Part of a small language model's weights.
Size: 13 layers, width 448, 7 heads of 64, MLP 1472 SwiGLU, vocabulary 5986, 41.6M parameters.
Architecture: rotary positions, no biases in attention or MLP.
Training: 667M tokens, 10491 steps.
MLP neurons of a small language model. Each row is named by its layer, matrix (down: output weights) and neuron, and shows model dimensions 16-271. Each number is 500 + 25 x the weight over its row's rms, rounded and kept within 0 to 999. Numbers have three digits each. A neuron's up and down rows have the sign that makes its largest values positive.
Before each neuron's rows, "fires before" lists the tokens most often just after its 100 highest values on Wikipedia text that the model never trained on.

fires before: ",", " to", " the", " he", " of", " they"
L3.down485:499456535499512500456530509510475493483529503503516496485531475465507454450526506493506519474494461476473518499533504495536539503517488498522496549483487511462502503509477483492467534505518480484501492517530491549519485521498524538498494509519537490492433513518545443545503474462494533485535476499532469504505487519506554534481473542462465456457507482457451503467515469546509510498492468506515541515502491421507487512523457508489521513503541468490505498511487504537539514550515504492547453450505520530506511519506521511528486452511485527513507478509554507460533497457504533499529534473509479463503566473517510500470456456477506523522474529513497516510516509512487532523529507510505506500521492523465466524459476525462509537530473484475488511503498529485488509504552455

fires before: "-", "\n"
L3.down66:526483482529469486470478525498511496519518469454545546508497535506538518491519479547478539513491489454511458505532509522521511470485489519511475491509512448506502513493493474491523549525496502473480504541500516479492489467501470542500508501531467479526523524522486514499469514506515504530507498525483468510528478471516485523520491443508523489484517465449491462489491511434517482494548483498495525499496545498480481481516493503468462503508516392496518536512505496524528490500445535492479456514541548492510475528504504515489516488509487481472451464496518518502513507526493496529488511498485487517524539503502458521515508482518535489493535482510502427511522539546491525529502495517511490544505495489511449495441501502489544501511467539528440519495539491519523520570510531

fires before: "2", "8", "5", "7", "9"
L9.down1123:564464477560459527518523524487503492467489502516484496465550509443473523519466471496515518521499511514480452486531466476516461504506528494529482509488505517499519470520569511502472496516490536507455492507511485494520498468487527494502458499490522497554507504486478504504482519496506521528503482467547485490490473523416514467460523501479461453496484466489464524490520478444492531527509510528505469517504481523494481511497468491488499519484482471499493540470502491550500532524523480535477469476533497498490552501487440518491520525482471523480495511527491487483490499448518484506496536522524445514456537487562466500528537484511482464430525507503498526489456516508502502501485498505522530500510497487477497444487470453508473515461505539485499471529500529460536499514464491

fires before: "-", "\n", "="
L3.down1094:510537491450517511487438473503436489522466517525519478484522542505522544496485482492512541461521511520527480454451502496519536506501544519498467493499487500482475439512458502477543521474473475506496506522499483475527515528543485519443496529494509536520526479492553456520516507517502486480479507475479519542541474480520508524506480524504488545481495483530528498545495522549444503505498480464504503439469483491484489475541545488514486515498479456478510531493529490508508516553468531508531514467516506536508490500476547456488481481500504486441499486531515507521474486466489481538525494540506519473496531485535540502468540461499462481472528503503477530461487438546458493492510510475486517483514519479494506463497531508496503504509519523518472504534500496497495506513500514

fires before: ".", ",", " and", "\n", ")"
L10.down768:487546529482502544483474463499491515502494504498523502487467514499476536525522460492503495523495499539510522536476496501493505524459488518474484488517464504466459522522472527504523497487509500480496496467482506535487531517529504511484505489505475455472481516522486474504494492491511531486484485472473511523539523516534565516476529463504454471529469491484525547523544493399532518479539489469543522504496539462498512530524521521495549498522507416524482497470494502478508471495503471536473528518495461520563498504467499515465492528504538515482531493521511486534475512504525487478529485494514474513560496481509486490483493470489496474515543455521510528516512508500480546509479468447504504472496503498487499476522504479540488539519481430487530499477494509492474471505538523

fires before: "9", "1", "7", "3", "6", "8"
L4.down450:501520477530502540514490512461472482484513468481514519524497496517478487477515545477450504411502487443515465484489493507501541488496475470488515510514481507530502520490467502530517462491501523545478517475488474497492502498496514462504489518531507560455501497512488489494498494524547463534499505481452512521512473472499492488517531506505539503503547530493466475516495515477510517499495519505496543509480518480493492470460502512514472510492460498493465490450550467523532503492478457524513452496495488505523445486506471482516515480470525510492479450448514552501506477464500558472495530549526497526474490530513542483517503492455503499461467526485503497603485503484473493495497540499500492499529497482503529521527477543514511460523503542505460486484521494520540525510532502

fires before: "\n"
L6.down1262:479467437495529483487547487482492474527481498493535508489541479502494477522508535509497462522467493467508465527479479524497500523468491538483459500510491464477521509487507540542488472485444459503522480492487515468490496507444486518513469522538519523524490542519512474514485484508486525480447500507498547520566492475508546491497501493478505523506535512510508524489525472497511463470519496506503552456526516482527521464484522489498493487471451360493445503509533540542516512530490501543517505511531489530499495475471465500477528504508517512494490503449521528531568531507495474510505499500492487523496485501509481471490525470486517509474520514525520447465497521488547477537520476495506482507510471500509488513486482549490512479485463539501500510515509518504445521504497525

fires before: " |", " (", ")", ";"
L10.down1106:458487465519495486513459504519524496521484474535477457502445467513484510531530533498503494518510497522488507509502476516519523496519525479518513513481538507486540515532484494493546461509489502533499483520500511523465438467503462499497497498499554498529489535543478482510460493507490477518530526437547483488511465514493499439514490481496497495505497532515468505506523496563516476492510532502484526542460496507526497514556479519481522514518498487481521481536498532487454507516515473463540472507505475491491488517524509495512519471439497512485523493502502521493483509512509501513490492508451510513482510487518466524507490448513516493499527446511466483546463496507499505502509502500454504519488445511483432489544516515440536518500523497533504506510508451500473491496485502

fires before: "9", "0", "5", "4", "2"
L6.down553:498500488497497504494564499510488487514482467532498509475505475470509492448509538485473512501474506492528484484502505492473509473500478501513532513504535551534491469512516479507475481514513496543495516481475482467515529568503456538550472483513547566475479476522512524431503495468518508560459500481535501548539500475536553421514505525465499478496496487521513504471518508492500489453462511518507533521476493504511496540426491469506475502449531481510481488526495506504513515441453501537487482509509462517499508520525489513486470512519532536525513486524502491474519506542478503507480490538584441524486502517484487498477483411500474519526480545489526511498518493507501528480438504505506492495539516520509512473470488452468505507511504469510493523497485505491512502489493482

fires before: " ", " the", "1"
L9.down182:523478482475538528474474496514496481455479514525504523500449465552468524519515513474469497513502480495497500497450548515489480482483505496502488533511535511512497496515556495497549506452539474477518486492530521532497498496487501493463477499528507510530497502471509449496534475502482498529513486485496467526513443495529455515490484483488501483493487450495491473482508503523471478518491546484553507517521506490507491500493510474485475462487473498476494487480561506507512489495500452468483486465480551515510513555523529494469508465525530515535477477491513491506507469518481436474514494550531498471481464537503514504507495560519477474517496499465525481489516550488520513503499482496489518551557483483494511458539522535511497506472510484512483467502496522481467454406515497

fires before: "\n"
L6.down1341:488496494484484524503462456587523534509477502523501498497516484507482494483523487503491504520533512483501503537473502510537510489532558499515471492499487488524508503520506488503484494509528478507493509494515488531503522467527471510497494514542492517499518580525514514465453478467505486465519497510491541469488498471498518466517532517473512514548495510482517515517470480458519490490456520475503491488534496523527492483463502516503493514489525309471500476527490457537523515536504499483505529484496480515491483506502510479462507492512549494512519489452506503489472535486523495512508483492507506491540534480505427483477548478502497484532456454478531504465519522492527506537461504522520489494506505502505530476478476486525479454546543475509500533470490532520480492469503479

fires before: "4", "0", "6", "7", "3", "9"
L9.down978:488525476504528502480484511491526471465515511528500494478444459497510511501511536494510511547527488484530527498513515475478498491477503463489520471488516513487490451523467505525465460523483501474502485478516517532534519482532524452496463468460516446474480514498521502497457524522498494515526505504479464532488468489447532467572494452537483534476520507517478439529511457465541462514500512528453512462504456475475496512521500484476522496535453544512511470528530445510468483510481483539483496514503538506493485542511507478485511469527481504485515509476491504532498467527541530513487519508462488468442485502556519497485499542459535549467450495507523446475488457508506495525497461504485506462505431489489498496511502463501441476465515508461487457525510497472475537472516514

fires before: " |", ")", "6", "in", "5"
L9.down627:521522489507495534498512501536480497523527516449531498515539499521530469484532518470502500522459506484455483466478492519487489486562504481517484469520508507461498496468463496517519508492493470472532549522475479512471448530500524508481507482481529511470518534532446468488532509549498501542486512434511501472506497535488489504479483464481492493493500553528511502500526468545540509486505499510508497535499533507547518471529505526509475519483499531489482528536500537530451557494488542514480489462513473520473475480552539548491530532480483465503500471509504552516492477546487501521473470517488493473433589539535529517494494439486519442483551464517518458464486489467529492507508473528490504452509496497483515475545514492483464475457477502541514531499524490470555466494497513

fires before: "s"
L4.down31:515548467516500493516536516469515534543534480507519536480495520565562520503522482515540537499504500521532509488501485538492528493502509457440555478510530476544497524478513505513521538485501488492512484535507504455519494489551528519462475474473458552474451548482487521531530532501498457501498489512541518506462499493480518505497483498499488457497496511499468518501515495459540497515537477526549464498496561467487520500482525493474498502493506487480482500465471489463523503483496468523520521482499434493492488557473490505501515495545535494508503500464503506488487489522464477571540501495487496479514552493465505512492474514474480485506503473457492495521518467513460530442525515513503496475527515476488523476490489552502514498484501467517515518517506492496526497481509509

fires before: "8", "2", "0", "7", "3", "6"
L9.down1302:465485465520526475499527537455516515494511543528456506497539508512491481475513511480513506507526514490518529490503538507476498503526479512520531492488445500521490467481464518473503463540502484496483502515489529532501484560560525510479476478481520455502508504535543494540540480511485490495465521469474425479495529529478502481497506464500520512520501500508538451486527499509475521467469506511492540517539453477498445504525524517489546441583466486509504465501483517502498473500531488526499541538544444523481512521529465505494513502512470506495481497487519485505501531481505433470504473485518470463512488531533487475550501482480549495446502521502483494483471531505531515451545459517530482472491503499462499513478452486486513458482487503495468495488513488456496498504513532

fires before: "\n"
L4.down377:495494505506465514466513503482508488524488505500516507519558544492535526536490487504524469548509502517451495532522498484515497502537495503528477488480504488498510495469519498527513523482508476538506480495505500534486522490506518504482517513516484510512470502494499496470507497506510497525544476496481527439483487558499496494544517510566497484565479458513493523521523512556501508454523447483508489535480480497506498487458512461486480525495496469479484510549514523503487533513463489508469502518497497507487504560516462532502513497482537487495513503548526477535462488528527540460464541498544506511483528513532500487481526497523490469502523514512502509486462525501531501506501505546506516545497454523487475510525513446505475515503500477530457501503505493531501557530455513

fires before: "\n"
L9.down611:481529481510514478480488520425493514482497485492512499504562506538497525499500486500498486491540477500491472466510524486506504491533518458523500500521526508479516504540491481488500486476486512494458494520441437527497436512546484530499512518503477502461498553504488489492516504478529495527509484508514480505550540499547565514474473488521539504513489538500536507486525488480526514509506520525500534504503467492516508482460452475503538536464494482468482522483521472499477510486494485485524507482470492521501451501513528499461462482535519436499524534515527523526536537460448507477507531500490511475510512442514521478523550494478464466527492529501526495487494513501561480497496480535493498527536506529525465498518499524531468488507507491515543509488529533533466553486510516

fires before: " of", " to", " as", "ly"
L10.down1071:490477502482501491468507484526516529512504514495501485507496478491502476521528534495518517506478542498506518499492508496553515448503499562492516529499534423483541504526494491540527470502466535492476490477450498527506479496468482501520493468482482497534519513508465490510493517506472477468493527532488546493470478468503544541505501508485532527495516504448511518498473494504485512499490451500470496470514510470506517541484487491472515479455526437470505483513477522515471461534512448469531471473459465552462457491490504469533479465493489496494498494492523531535491434514516510545526516504482472530512553477501497514535490513507500463479488502495515516492501512510467538517499465514486504493524481521527524481527492518516495491529524514519481546502495509509499568472488502

fires before: "\n", " |", "s"
L6.down595:479505478523483509553504465482458537500472504513549463464497517486481502463523495490492485496561531476492488510505498495533496557481527494492453502464493498543501538543476514480473549502451497502487508498557497485454486499506481565524514489503516533492483528542547487508518510510503488542511478464544518489519450503545519503505505482515518438518497495547473527520468480561521528505514466471486484472471470504540441481503502488553475502503542397510488497525515505481480477485501491459485530481487482528508484526476501500494471464507503446492527500545521495492504511491492461503522521503544471490502537502506507487501504478516459489485522482493483512510487499480517489514482491541505502496498511510480512532520475504519497491499496467494509539531483526482493504510509476

fires before: "\n"
L6.down1065:557545494478457515499530502562495501509462531537504486531500502528520541500542483480508495506501462467495449529531475521510502519472509536505515513517499515519498485524515514498530488513506548530518496498502509474509449516518496543504478505522469525531497550481501487525476504498514509497522499502483468506472481485511496497508537498496544532538490470488498519480477530488508512529514498518504520521533511493493467442510505442485506519536465364477469545498529488465515461481500510463506530455484483464538525502493497529489521494490523496498484487489474517463492525480498513478520478504512477484525495510512518510460443500501500440561547456456482501506469494517524476491503503469499541489513472477501532494526527531508504486488485509502498480560478490488468513469534512

fires before: " to", ",", "ed"
L9.down96:524511535485516512496521503463498513508522492465484521529504498491474519488512501514499445469535488488469539541429492479551506449460542500475493503573499499455499476505477494521497528503522530506496513447486533513476507433474469517450516488535484513531456497536518507494520546475457519459478475516524527558496458503515527489483453477490516486499488528447515518485546482458527509486530515490477514501505520475485498519515505489538476533519505504500500465522494448482481485494505512528540487525468465486514494522472534474510526488481520487514469526493519482541486492517531500543496537495502481488477532572492499492482505509543491543485480487516493481476507536556486515547484461477468486509482491520490502490542451498489495508559528498490502515494512482520501495498567504

fires before: "2", "1", " the"
L10.down240:470545507488476522508474512529506483462504501554492523505508500484498525472489518503486516539469469556478445513487502490500474519509489477482499502546526505501551499468471495479497474497479529475442490503536502478491482501459483490538470526540518491522520487556496509469484515476496482544567466493464487501540484494531514486508479483504492487498489506492497502517491546494488509463531511513543517508462519514463496527449492478531474490513499466505502508505516511527489512489526494460513483497508485442513511495482521495532482480469542513481493459549497531496524457513497516495494444514509477513495455511483499483493536481532475478506520486478496468533482534479516508482482481462561518513526489507481527461520483513536494552490473474536459477461559523482529509504446493